{"n_layer": 10, "d_model": 512, "n_head": 8, "n_kv_head": 8, "head_dim": 64, "d_mlp": 2048, "vocab_size": 15553, "activation": "tanh_gelu", "norm": "layernorm", "norm_place": "pre", "norm_eps": 1e-05, "positions": "learned", "qk_norm": false, "attn_scale": 0.125, "bias": "all", "tie_embeddings": true, "parallel_block": false, "init": "uniform", "init_std_qkv": 0.0261, "init_std_o": 0.0261, "init_std_up": 0.0261, "init_std_down": 0.0, "optimizer": "adamw", "lr": 0.000548, "beta1": 0.95, "beta2": 0.99, "weight_decay": 0.27, "lr_head": 0.00877, "grad_clip": 2.0, "warmup_steps": 331, "schedule": "cos", "final_lr_fraction": 0.1, "batch_tokens": 131072, "seq_len": 768, "doc_mask": true, "z_loss": 1e-05, "train_tokens": 1154000000, "steps": 8805, "dataset": "wikipedia_en"}
MLP neurons of a small language model. Each row is named by its layer, matrix (down: output weights) and neuron, and shows model dimensions 80-207. Each number is 500 + 25 x the weight over its row's rms, rounded and kept within 0 to 999. Numbers have three digits each.
Before each neuron's rows, "fires before" lists the tokens most often just after its 100 highest values on Wikipedia text that the model never trained on.

fires before: "1", "2", "9", "0", "8"
L5.down1427:499520516520490517506473512509519527535489516538462517476497536555510522510482467538482495495503506541465522464531536496502534473549523472508523477490528581489487490497497485522529512482468505507458508473449489480552531491508480432490522419479509501467488488473492502477500508465474433525496462501517462522518493510500520469495457501552504505478484469498556482505471462511455535460482

fires before: " |", " |\n", "|", " /"
L2.down1808:479455493483486491476498467507524509539535506487464529489524497511491467501518525502484483466498545506524499543536519463451510495510520503503515503469504515538488447503498475530475488495523520474481493484466472523470472515512456533530500487501511470544534499507541513480517504487490493475461510477482494470473514516474492467515459498506491484517498494509481523524528500535488526493464

fires before: " |", "%", ",", "–"
L5.down1293:531466497514466545482483484522507487491532545495472530535517490535491493520507517520471500490459512510473465487523477494451495522511531465498503501512501519498506503479470474481502524521526502515511483500505481487505493497503481480529531464459443503521529530499457521544485502473501505487473513489537465457497491501478544544518513499493508490496474511535500509507554483523521514485505

fires before: " ", " as", ":", " to", " in", " for"
L2.down345:519463543553497465461488460500503494545482466493492504463445479481498501460508490525488519507507503546460434489522490499531495546497501502522486549507527519515515508526465506486471528512461541484467516450521528500522466524499533508585491512497506490469493494506493482530530493498530508509463493484488439515509529480510472528561501544520486477462531499521521528543551511489539520528534

fires before: " |", "b", "0", " |\n"
L5.down1527:492477544530445510505510524465487468553523485491496487504512476547515482523490476442499517495460510496450449532519506472428538468496481479524523500481493503458459490518484505499497457547491434529547505508504458511510500573490490457468447496507540470502524504470511481530502461492512433494513488541498522486498483451536533525513503489538479496532494452537510518566534472485475499535528

fires before: " |", "0", "2", "1", "3"
L2.down1272:480495536487528531500496441475474478491514509483515513517468486511483496518523489460516437515486514485530478455509554491501485484511520508472556460524546475512472513543497542506511492509505503471501477479483512466462473525495515507502485500546520485513476525560479488520544489513474516483497503478539538480544491503477521494514479521492521493489491499488496508488508534490494481462508

fires before: "2", "0", "1", "4", "3", "5"
L5.down1691:492552524479478507517450486461515546514494524486479542516505489484500522500532505524547495493468515533478491484535543483519533516482493533463476478531515514474476510519511505505487489514489476499475494474501495530453478469526522441511496479464470480474517501504483456488516472516525541542498473517486484491500512491484519506488537504545486508446453494505533487539489509490511497506492

fires before: "-", "|", "4", "5", "3", " "
L2.down1867:483509455507563508480522464523508512485513510527559512500480508518475493532496522511485552516508454488494480535471480507533476451538501521455528532488507476494517507471511450493532523498483537513463491518496514495521473532488525544529502481492523502510518494476475527518480533508481541483478489535479501526473501490450514527523483467514493489511547480558516473539484458508521483506473

fires before: "%", " |", ").", " .", " \""
L5.down429:503498478505521463501516508475485527478461458498504519461511507479494524442507544494546461512525519511515530500480465467494575469498473506525469512491500520521509501503481473487480508478523474520517502514547495457493484517551455512555520482538501510505505520491516500464498494513491511487484458489490478490507440471487502525506500484505478481514517483501510489489506482493482519534525

fires before: "5", "6", "4", "9", "7"
L5.down1819:501519513462516521497494497463479467532521472495500515506534514516488502465489488486512513484537492517469495480464496492482479480472475482514478543555533467510480477517460520534502535509488489476475520466519524482532488476450510477488422518500481545462479508513459489473471530518448490486529518513509536532570536452512530533470479488533512457486514469477482509518468537497493530460494

fires before: " |", " |\n", " ", ";"
L2.down162:486459502502503500510458468530544533468485502484504519513526489535489528462504508489466492461470512474518512521493532491502493549517485469498494487499462515521500500499474474506504479481517485502491509548541527521456585504457511498516479484557548483520508512501534485520461532488507582536510504493448535483450519525477493493494538507516497531465477512469489512523479506518500459465511

fires before: "5", "6", "4", "7"
L5.down616:478520506504475541524496446489513492497500466564531489548511479418555549472483511485539476496539498505516481546486462508496492475502510556503455519534569468498505491491498491527506493460492476539500547519506532500497513545488520469475482485510523527495523488506497481534473467528455456501487471495534531515510533551505483507496537558530522531523516468492482460513502527488474506505478

fires before: "0", "2"
L5.down1529:442510484509511485528506533507498460538519486459510507518467508537446540533475463494463479503463504518467495497479516516501458437537491440488497518528506480457534492467485490461538499468464465498492503490486488530536520487471490476482548534504462489496521506514482501481488549489480466487517468470500461493451506482497518498495496493523488508534463495553480478501517501504500527469476

fires before: " ", "8", "6"
L5.down1451:460521516496513484523522519541470430525522482513480469519495503540441522521465467495461470488503491482554467482475501524553486497493472524486486496532425485435480531511497469476450553520496495486544489489521528518484525481469499512485505445483468517520481531519495496484518539550481471447506494480499482482488480529519518454533492482528480493554508496494519479498520495519493470503496

fires before: "7", "8", "5", "6", "9", "4"
L5.down988:505561515498483489481541498475468462527513488492525503470489494542473499494481477466505529509500514458487499531481469461472517445495499531485481501488532462521508469447524551486532543471502478482520477534467545526519483513489545482478509471492470513507500504466463459477521501511491471496529475462503490472508508520455518527519476480484509498500501488503460535498483531489491511524478

fires before: "1", "9", "2", "8", " ", "3"
L5.down1951:463549496503527500502494493526490474609526491506536452543509534504488508549484502509504524472513492469509520492482512527487498483463520505488486504454524490527490517485482499532504522549518492448493484483510547496492504463536513498475515529520491539465505416521497498497524474510481513501500485520538467589529517539516511481518473462499480475512500484475482492510494464496503479499472

fires before: " |", " ", "–", "1", " |\n"
L2.down1471:476478491495515473505471536512534512464541492451538514476519499481449509495537497476477488514493515499492488486466517474475461486471446442534501522532542465508526479518466505505473513507502490487526508475509482508477519491499455493517556502519531498518501576489525522527510456497528461496543499533487518503520525497533515496483553500454501495462494497523521487474519486463472498522502

fires before: "1", "2", "0", "7", "5", "3"
L5.down17:516506515487533517464517482503488466521535504515483485481538473497511450523474520483535495518508510498521528476549513491523563455469467488486505498535475488502528448516510512512502486513512507447512520490525498488515476496493540490466518486469455480483434512539495491474494504500519483514475485548446459516546505527500466473474493529541503510472495497519467512506483525491493500508523

fires before: " ", " N", "0"
L2.down1017:493485495496512507524510522502509526486488503477510548506469492476511467540476519477524502509497513485508508489532473529528506545556542494440548528497486506527489547528521495510528483516513536478501453526481468498451528492471488499459474493514519511496500437497489447512509485508513528492461497473497523496466458525492539503484514498528516509551520507466486502476563533525520482503502

fires before: "1", "2", "0", "3", "4", "8"
L5.down1497:469503527501458499502508496551502467515457479525535530550501517489492525489471500477528476522482523494521535510481489462564470498504495478513485504451459524501503513489502508481493486496478523482495520501508500498489456501494497487522522470476523519519503521522484501486474532552487468518488505513504469503502499522512478458516493545495556497504492494512482493489478479514521442514528

fires before: " ", " |", ":", "2"
L2.down1086:499486468526550474513485456475504511477508528497501503502487457527491495491539501508491528493536451470529503527488506539480509479534568526510545457521488505509495506513485526499556555464503477477490482483542488496479506508469503480548476459499496525487506513492516514519474491469527493512498467520504510477514529550491452497488474518473511518548448460519480464525464525523509472509504

fires before: " ", "1", "2", "5"
L2.down408:490549522510521525480498525465525483482489459492467521447510511478536508458504517536463539530492507539482499500506508493560492516498509454486497481547547522474501530503460465524514476493495506501509486511414552501482484502500551528538526493486511502459499475506490535478471504528452496513525515481463446520486553450490491482539487475458484476489508446514512500564468475482532479492483

fires before: " |", "2", "1", "0", "7", "3"
L2.down365:475460518546509481514487489475481543496486471481505479508495494488530511542551503507523479513495502525456534481492548480481478468537508490483505479460491457519510486494513554509553484492537474508510530550492475498504477477505508502508518507519478508524463489536477514521497417495494517520479497452528499488478481526521523506536516549508485496498467497483507509485501520533478479479505

fires before: " |", "%", " |\n"
L5.down1907:454538512471561529513523464494496492479525494491498523508541518501498515497513511435524484472537447495534474503529487516483495479488519497517513528491489431516485457543484487522509525473481525551451525502495500489506524524573515470549542483461480487468495537483486492542491554469512465504499486506485512520525516560484522493528510453467530480499534491495532454553504478487495493483529

fires before: " |", "0", " |\n"
L2.down1853:494487505503494466517493473504480521461497530464523441521464526454470488516522495532462549485491552498508494538506473472494495471490473476529503528516546473515519499476476563485494488509502509479543484508516440502466513464534470475525523562487474488503477531471479483534446476508524468477478468497481526526486477565476536482490495500519491465479516501488514545487510514516489513490453

fires before: "1", "2", "7"
L5.down470:479485510544512528493505487518506528544489501518497489477496558443464498518475521478521514488509549475486488498518497521505437500511536499499510441462578472534510496511469480493496504503496485454506496476519500486516472494511490498492547489542518526509537480494449525508489512477482522491497522481500528570515492463478518516500553529467449499572521512499485487524525474510482472508455

fires before: "2", "1", " as"
L5.down730:462515509499499542522528493489466505528539458502504515508489500494529505493517473497510504528516499500514497492504539465501479484520496469470494523489414469480514500507508493500505485528513467470469500511495469520506475494500478507531520508478488419494511476498522486525464498538482481523488509499512515538496547498497473508484513510485503544452479484532509507453513451494511507494495

fires before: " ", " —", "5"
L2.down1161:493505488516503475506516504513502545519457491517494452502480504486504507510482489463510508493525495493470510492526491483520479503491502513543501454492499468496535492482486487487499462515477530549546542465498519485446477537474485505503508503487511522492493506542497459524521504518454482492486482499490470505500520494509464487508497503485516479493534500506492518530502502549497475503492

fires before: " ", "3", "1", "0", " −", "2"
L2.down1514:527520518474486480504486490506529498506534528547490550453489487539485487522504505404502534511509507440482513502514526534446478560473465503471515452493497483505496533485503513493472452474528531525496500446530483495483470511470527484436481480466502492490499511486477513490539512509491490501505528535476470493485509508510507489493547515521481505471524532523530501494527485491506468530543

fires before: " in", " by", " to", " with", " at"
L2.down90:484511503505528494505525508498489496527423530474466492485505482484470464525542502511525499519504518514463505488514522504477475481491520549498528488492485494564471505530503508484547504536421524508495491492521524519500461532493508475501478541461482534503476537525523491532557501486504507484486510511492490469514498500489497510444503544484484469478512486465499491496489468499467509533474

fires before: " |", " ", ".", " \"", "2"
L5.down1605:511468499496526535425457471471515519509462450433470520498532531486553517472513495482513477490519498483545518520503447515443506560491481514505510531505586505495516490475475516538482494483512481500504461570488475498525479508522482515519497527517520504518498524504535533493520489505478515499487539492525504529458558488490540546517522494495515513502533510498541504481502514533492547489456

fires before: "0", "2", "1", " a"
L5.down870:463502539469514504545496490469514519487463489484483516497579484511494500514503507485518502535489536483475487481533479509495508442485517454504485510516559501538532497495490493494558486494477503495483502480554501501493473473509470514530553517499425479488476457528500505470544503470490543507482488494460502537548499504483534540473493505522489504492489519546485501521474547527488536472457

fires before: "2", "3", "4", "5", "0", "1"
L5.down135:488522535528453495516476515476478468463523514504516482469468488483485526491512498535413463455479524470527502456488490500487475494495501507484517516474545489456492559513475497518496538466531503475523499528512488523517472510534537485486503515511487503494488508482479531448476483500489492502491481465463512549489493465501516551463511515484450545472471509536465459472525556496497499482517

fires before: ",", ".", " and", ".\n\n", " |", " in"
L2.down977:550464479437501533512499508558524495492505458510468515502498480509502534510499521500525504519524513491481503476494469524506514484526502501509486513506541513502546481475527485531595505456500474493443528500491457527503513464504493482506541498548482501506477503503475462472525546495522507521437553507510501501475489484527495463523461472498513512511562514509511508503514493462455549501549

fires before: "1", "4", "0", "2", "3", "5"
L5.down1369:504510523478534472475477472544484488501538503476506509482480515488526432502479527512498511529538561511484527518485507518535476442456496522489461494504542454478494552487491473526494508521480491509467525495538550509496508480508488505497505497496496502522478529524494490462490491477487473533482474471539500517562537547524510496497504503516532530492521496517478479533484529502469479511449

fires before: "|", " Japanese", " ", " |\n"
L5.down777:497446510510492479518528507494492513516492509501497476485480469520520469496449515514508522491525511494482462525519494476464496528486482483495461469485558499492487509492515466500474451535527504496511482504520483484466484484495488520470478497511488481519495492532519487494514495535472466510521522517455530526492527468498493497494551531528488538507537458464487491503447541510519516533500

fires before: "==", "-", "In", "The"
L5.down1983:553519506481503488477549522520499452519541473501488485477477479541506494516529520488492497507511514495502509530510508501515490521519498528456480488480402460507506502510498498481506519495510495509501551530487483485527492496488476473519531544494471457511517399488529481512533544482488500520485494481465505592508458499499507505506485518521477514496506492504497489537473537508497487505492

fires before: "3", "4", "2"
L5.down588:471490489489497489514543512509497448452478427586504553538493525484495477496486458509488520536521485483487473520454461522481492494485486475540491473501503530501494503504531493523515466480495529463505538498441497516506516498455548498545500494494468488466493485518493466485531556536459423471558481486509496495495496509551444532488457465509483495479487523493546454502491513514499510517497

fires before: " |", "0", "2", ":", " metres", "8"
L2.down1640:506507503488479478460521503556505511476509491515521504509486481470459532527483490476510510541509519507516498487487471509521480510465471479557490476466498481459444500476493504504478506534479478461495510473447471532486473524532542509456511502496480485498478467508475475498530488495464456495498509442484510545526519485470511490475486508524470511480468477510518517483516511487502508504496

fires before: "0", "2", "1", "5"
L5.down1661:516480467510499512496532504479516484499515528509493449558485471472513455498520502543495453532491517499463534467516478484520546483509497510512473489472510477486465508522503531527528484472511528495533561501491530515523493469501486470552519532515483485479465499499499511499494514484478501521444451506498505485498482524500537497546548494477495559493483536483502483481479504480494500480530

fires before: " ", "1", "2", " |", "9", ";"
L2.down262:517486471503485492503467518510498504466521534484548506508532507537504555508494508472473544467464536466507531515489500518464530483498502514514459538509505478493487463474502442502489512454534515467524501482464530537486476508516479509523493512531487508541526495460519518506416488501546490530497491505494521485505499504493488493506533511494476533492510579489468452495520492566527456515487

fires before: "5", "7", "6", "4", ":", "3"
L5.down1511:513537521479483499492550509440521499498529479489544486481529485474521451487520487427485483510513521510477543506511522461541498480509507483484527518470473456483482471480449535475506530485464516511531506524523494487496496485542469458487470556471448522497493492521472496465484514509472480487487467504510493456500503519482499476471519511512484467471493508507448495520508524492455516452527

fires before: "-", "|", " ", "The"
L2.down499:523513462534513530514495498508497479489432510524455516483470538521521524525512531467531518498505510519483464496507480521516469514509521482504523536520487519532508452480491440517467485474532509502501514479540505502517508563465525494502515491495498495481497505505505478500479492487477483560532551486510505489513472471515466485500497507494506494463506524489519485466471465503501470475478

fires before: "2", "1"
L5.down221:504495487547495539516491443507493513514451496506489516482500481548471510506515500482497512474491489504487518504510513470515509494494489501510507492494549490545521483544474488499535554540523504533453515486484503530495492460465515480467496487537496516542503482448500479521487543469520487490457483493469471532490573533511500545464478509518502517520524529480501462538506487505461545492516

fires before: "-", "=", "|", " -"
L2.down2045:499520502501466505485536526504494473522468538493483534528512476536492500460524506484473486515507477506500497502491487516559491529502508468517556541562482492506491484505476463541489539489478509496544507483528477517505497531486548565453545508506503495478499525555496471531501490487535508501483520494492469515541451488528506532466475509490474506520500509501540524466511507475504451499520

fires before: "|"
L5.down1757:446478494504499475541537505512513524472461534524507505483467470524473495510418510491554459506546524453532509478477471490527504483494517527494503502499545505512491526531498499534513509506548525501461508486493499494471516494565484517483516492493503476453467480521490519493513493491504523541453505517485529603462477480522561478522481523511505521499495452461521497492482479528512505441476

fires before: "0", "1", "2", "7", "9"
L5.down1097:511473490476502507453509475505490499511488480483493530489543519479510496480564543542445535494505468536511497507446488529505501514468478463509473514510586498501489495522495511448538513472506498503489516506516497454468501493548465503477494538511501463509515484512476488501527536493490502518489522523509455537502475486490542558468494507455473523488487490506507494504460466482521508454538

fires before: "2", "3", "1", "4", " |", " "
L5.down1965:535524494531520531528501470517477542528497461496533518536492498475507474494486497532513520520518478461496504493478536521472504448498522527480525492479560510472463485546516495507575522531517495496478459534502501494514454497540477485532485500508478514504504481482490524476478504476498482498454497502518505513478526493501521470458489529507481491494485461474483505514501509502459478500495

fires before: " to", " by", ".", " in", " as", " and"
L2.down1793:454499530523467487503567526514521485537465509505514474452487515491487515523484506492536509529485504496490506525499475509527479413485529532519521486530462504505483488509510470554546520521452523539486489471518518531485491531485518505518568481519513502491489517523495446539537448480513460523521519515504533457480501500486499517477497569504514443529531525505512470494471493518489495526485

fires before: " ", ","
L5.down1109:481512551554530517510478494498480445538516544483431468476515481495462498495511507532499526504516503511495482497508510480477567499513542546508519525524478496468504538497492495470489472528513495528501525484498491518475487487538508528506503512532481535493457484519514465540526479487473515516506479464478495513492508514497463501488505506516481511427521473501491578487499496507482494475474

fires before: " ", "0"
L5.down175:515493475460517504547450445485446484499503501491468505483500522559531470486465531520458494511518503514477469469538541559489518548510510467502489506544572505503517483534519521503463521507479538532527477497523546502528426532502523502504538504509478534494504511508479482517507490518491467488494529519511495517458510487467516505451535502502491501486534503500493494528504526482463501511450

fires before: ",", "\n", ".", " |", "\n\n", " in"
L2.down1420:516497540477487546523492467477512547508450459497475519490460515477476493514491506484513512492509507487520487502497504491511492481525524496496489502528483475489541502489464495461581494470483493514466514460471456497491549465482490489497489537540465491467521485528517461487522471504507477516506533491494551501479537507434508477522500523495490511486503482491481508496515521487496539510470

fires before: " ", " MF", " |"
L5.down489:502534478536537473481487492493533485493486515524492518508477486535469505511473500491493484486539484473505487499524539494542495536518493468525525504510565505484541500490465459511503496498512526490499543475490515475471509481485437502485502485506515505483487453528480494483527484495516530478477531525522536540499474507503454455469504475525478493537497503510546541467486524475519539500490

fires before: "1", " of", "born", "2"
L5.down1885:516474528486514521497467530521503474537473498488495471511534497488516538515477492479479499511510481503459493464460490497481487522506519517469496510514548514500507498492466513523496483530470487482534524520468531481573501472503453479528519540503502488512476533557504487507519491491515483523487526466486533529466505489498549538449496499546488527505526491478497473460467509506545511491490

fires before: "0", "5", ",", "3", "7"
L2.down1305:485517481499494489509464526482507484478519514523497538479493491536513539505498546534495457535514458469491533483506515473479483472512527538482506471476548479511518483511517498509551498513524457482505478539467526515484490517490537535544490503535483506475477509485512581484459506499486488485520516527531490533496451495525528507498506524524495531459467526495501505524478488466521464473533

fires before: " ", " (", " |", "1"
L5.down1122:517530515482529504423505478516483493542516473510522488519512521495471518546464502477495490499492539500468427505563524489513534507477543515471506480517505512503526514501489449548487464504502508529485488472503527522469492536501507500455493478504506553524480433527481512492524486524493526520494504482500526481551505535469506526535516493494487499489515456508497497512476493522532503426506

fires before: "==", "=", "In", " that", "The", "==="
L2.down942:483490489498538505491534475507460477483531488476524536505437498501476545494522514489500517476498473496478489461484484511502496458534514496447497490565469454497491493489485507491509526487491506542501523519511525461488500483478496500526512510504521491519537456519509529505462527503540543489519494476539549569503477514472490514518494534484500524466520480559501498516515501521512481502492

fires before: " ", " |", " .", "0", "2", "_"
L2.down1041:516503506491463524480482504500549510482527503551499535526487515506549499493515519488510507494495496521463502465475453502462560489463486480518497475502512513478498475492490485515496529501512456508509468505468512504504502453520516518496507505510496486462496486456494555483444473505478515511492479514502525514529512485509488484466482512484465496514511510456478473506506506472493541530520

fires before: " in", " by", " was", " to", " at", " as"
L2.down1266:495522524495483485491540537483505488494508552521470488529516514528449505479498503492507481487511515515496508461452483472490476441511451517498499499511525500490541526533462488511533472504467514537480487489538506551492515467488471515520502510489520485502478500486513497527491476525534513542498506515515505465523443524541528509478488540458490479501474541512477510502539536485499515522456

fires before: "0", " |"
L5.down1443:529509482508465492511552509513508483496548499453526535513504508512533475537493507530492477525509521489458451562516524494497513487501499500535517493516456498473456493484518549528486516474488494501522528498557477546532502489455486506503499516523475490487494478533483447499515517522450477528461483520503469497471493496524476499488510487521481458465505508493498508490517514502498504513494

fires before: "0", ",", " that", " \""
L2.down277:487485532513488516529515544474507490473513525521506473520523480538507515519480510507497511571468489470445518517507524495498506471460530468525485479541508458528468498488462478481509505500538481480511533516490561461479491535518454535514524534464491518509518484507475499481455510505509476480513467500516458517528490498524511497530484556480511538505521528511526497502503523491490514466498

fires before: "0", "1", "th", "2", "–"
L5.down602:485510525495510542458447509468519487532545513466411470487515470483503498492527533522493511508481501483499497486494513478500525500488538539497504464500531542456461517514470513428501503504528523495479560533464496481508518461533495441509506521492487454461498444493507510528498566492493488506542465495502510504528523490507473482498538542499499510511496497439496516505481522476510511458466

fires before: " |", "|", "|---|---|---|---|---|---|\n", ")\n", " |\n", "Gls"
L2.down1008:468493466449522476476496556531495463504483471490524496498504494515538487476539487531493486479478522502531535515491532521511508486528483500492495447421519467560472510532494493489525525513483493465473496512511521499460467505536457429455494489500487514553516440474475546478432479482506497506508485449517479485524490483523542495522490531521532488479492500470518518522488500484546543533529

fires before: " ", " the", "5", "3", "4"
L5.down1974:515508496503515433481506518521498481494478473536491483480511482527462511531477494471476501483491507527506501528505515489490507530493529520498552534490486518533505528564435503462492491491513516479528525519462480493486509486448499476545514522476490487495478449538471460550538498497521498573492499498513482517500509514487480515489457521514522495498542520522548483514480508477481509519501

fires before: " |", "0"
L5.down1920:465475489509525505549516513510511507521484487538490547540495499497478508478516527483537499435536517493517486530480482486551499495474459480493530506476532528497488478538531495561514481577545492497481483464475491519510532509505461493520531462548486495521503469500461501520534553473489492506503491422525556489506503531501512495489469536523520542524552490443487443576473499515470489483468

fires before: " ", " |", " of"
L5.down976:441523544507489493511467465478529488502472507564530494491527524505462494493477491558506466477533507459517503515489515480537542524488511470488505527476473491497513519488442488527510490524482524478519497498578515531501464507544545496476491511490511481494474471470476493518494531530537486505486477532523543525503449519485501470498495473511536517465483497514465523490468516462475537498485

fires before: "5", "4", "6", "3"
L5.down1242:524513510478492563467506512475502486492524547520523525497527508498491471525470499509482496483559468500508494519525484546496493505506481508522483510503572507471495507475505468506480519524481484512496552523508535510515443509507530514508485494455537501501502527499514512522449486502509451481500501472469534540505483502529519503510524528513461472496474466551466496480523484544481542485510

fires before: "0", "1", "8", "2", "3", "4"
L5.down445:458478514534524488468493544499460502482483528483484530510534496503549463480515543525477497503534500494507548499505565477522540474491486522491482510510431511495517525490542507481470511498482480444481504520544542512527471460501494510483494478502494490497473482488507492463471499492489530523489503476492523461512500509498509494480483502504516542431459506473550525503484470513489441533514

fires before: "8", "9", "7", "i", " "
L5.down9:473454539544467479483497530529521497566488516499449485505519497529485500473531548504485548514480495550485470532486457540464498537517463502467470514545553490494520517505509488550528497485509493514544536491554501484475496500507477512502524466529471480497499474484506547501450489524493465496512459452519485470507465490477529484509511502485516496470509468474482539506492513511503535518506

fires before: "7", "8", "9", "6"
L5.down283:456521512488515446527499470480469531501515462542555499516456445494483517520513510503517488499501479469512485483517537473537520511510474543481500522593517438492474507474485498525476508549485518499513526480487548502491525501495535462512537503518524499486503509498478512519494490524513510473498501508515506528501489486506521487475454490499514501488499480495470456488505509521464504493450

fires before: "1", "0", "3", "2", "4"
L2.down401:529481492467503493511499493471520526542523522525484505489513498539505437492477490504488542511507543513450552558522539507519506491519495476478519492519511538509493490456475479482443543488500556530540485448517502499504506497476526489502488491489497502489459456540464492516513419518474514506534452497466476514503529497503497518514493489490479503446532495534496486503465516487532441476480

fires before: " ", " |\n", " |", " —", "|", "2"
L2.down191:511501480507494466445555530552527451522515471456474480472496484488498518508536529446514488519510519511483478509474503531509522485521463489470485530468554494497446484529518536525552494525512510480493512515476503515537480474510507535509465529461451525533504444499502490519499417481527474507494496515514469507434512506515522479563495517530550491463549472502494492494532525504502523494454

fires before: " ", " the", " November"
L2.down95:562551531470562463498481493477491521491534508505485525531480487463516494510456509555467458525515531484508501522475478465565534507517501533484529492536533497486548484468522521481494505511459511467527504524496528504515487507538556510537523461531482517501410516509474471529473558518509436481516527478477476506519511499469503529478501438499496453500480536511472503493542463517478580508484

fires before: "0", "9", "th"
L2.down993:490542511498514481497511493466497499471462467470532488501494511475487491551539507473491509528494518468477541495530557479494475488503456525512468487507511507497493484511491536469482513497516499495494479465520496507494441513493456516540545504509514486499505473559458517538480464504497475512479471488516497487448471515553495476486534545485501505499516464487491537499530514483455499494522

fires before: "1", "-", "2"
L5.down1183:507478503516505490486499512443463490528515443491466518484488515527481495494482501492499513508498483528512434541503463493450513498505500469516467516510459474483510539547502553490480483474497502472545532520486499500502488502517481515534535463506484450523482493502538495513493505515480483542532503524483482516507464471494491561511534505524484524483435490464526490504490500528525534488500

fires before: "0", "1", "2", " "
L5.down1831:509478512479515533507516482483497514516520476485505507520500526503505491499484509505445492495488456526496497495497527521484499510519487504497458500496493500493522526554485522494517451539502496532500453469557521503523492520498471500496503469527496503551480503526553478475507519484483482512526524501521474508505512443516501494476505498494461515539515502538528503462490505534519489447477

fires before: "1", "2", "0", "3", "9"
L5.down959:541530492518512511488458531494508500530490502512487503505510493521504442465467528478520517538495526501444473510528505510475506504546523436477530510497515530537444503493481500482462452454482527480503458451542547500501485504502520474497495437470492517479538514515542486494511519501504502527461456522511496491524459482501523498546505479526495524487493457549541519523509526503502483565517

fires before: " ", "1", "2", ";", " |\n", "0"
L2.down767:469508484505483498535485509488525513522482505474497504471479493518505526500480528469472516494492492547460521532452446527481516475532515510505516504496499468478476511497488532529484490422494498500526494475467463521466502508475496521450468493482516475498490545524453531504531500503537471499522486473488505500506521498551507510523516532513536468476539541485514494460528481523512492480510

fires before: "0", "–", "9", " |", "8"
L5.down990:536493523494525512506502512477520538463502551482484508546501474495540511504546526475525498513501494515466506500491489501506485504525480507499502519527505491472481489540485500488501507467454522508461498497462480502541553459485521437551510568451471487483574515547461511575454522493483448486486499505476487520535513511520453504533473491475482518497516500481450476481522500490473533496500

fires before: "4", "3", "5", "0", "2", "7"
L5.down1114:507502552513543493514511550479468550473507507491503506479496474480537524491531516491519488516538480504558499473494505499505479522542460491549515498508457438489451480490497511507465506507547513508464537482458487532514474517481571571500553523517508499509506471487480486469475504522482492496527492488542519477494465529532480496504518525510542490467481505493479507466505530504529523507551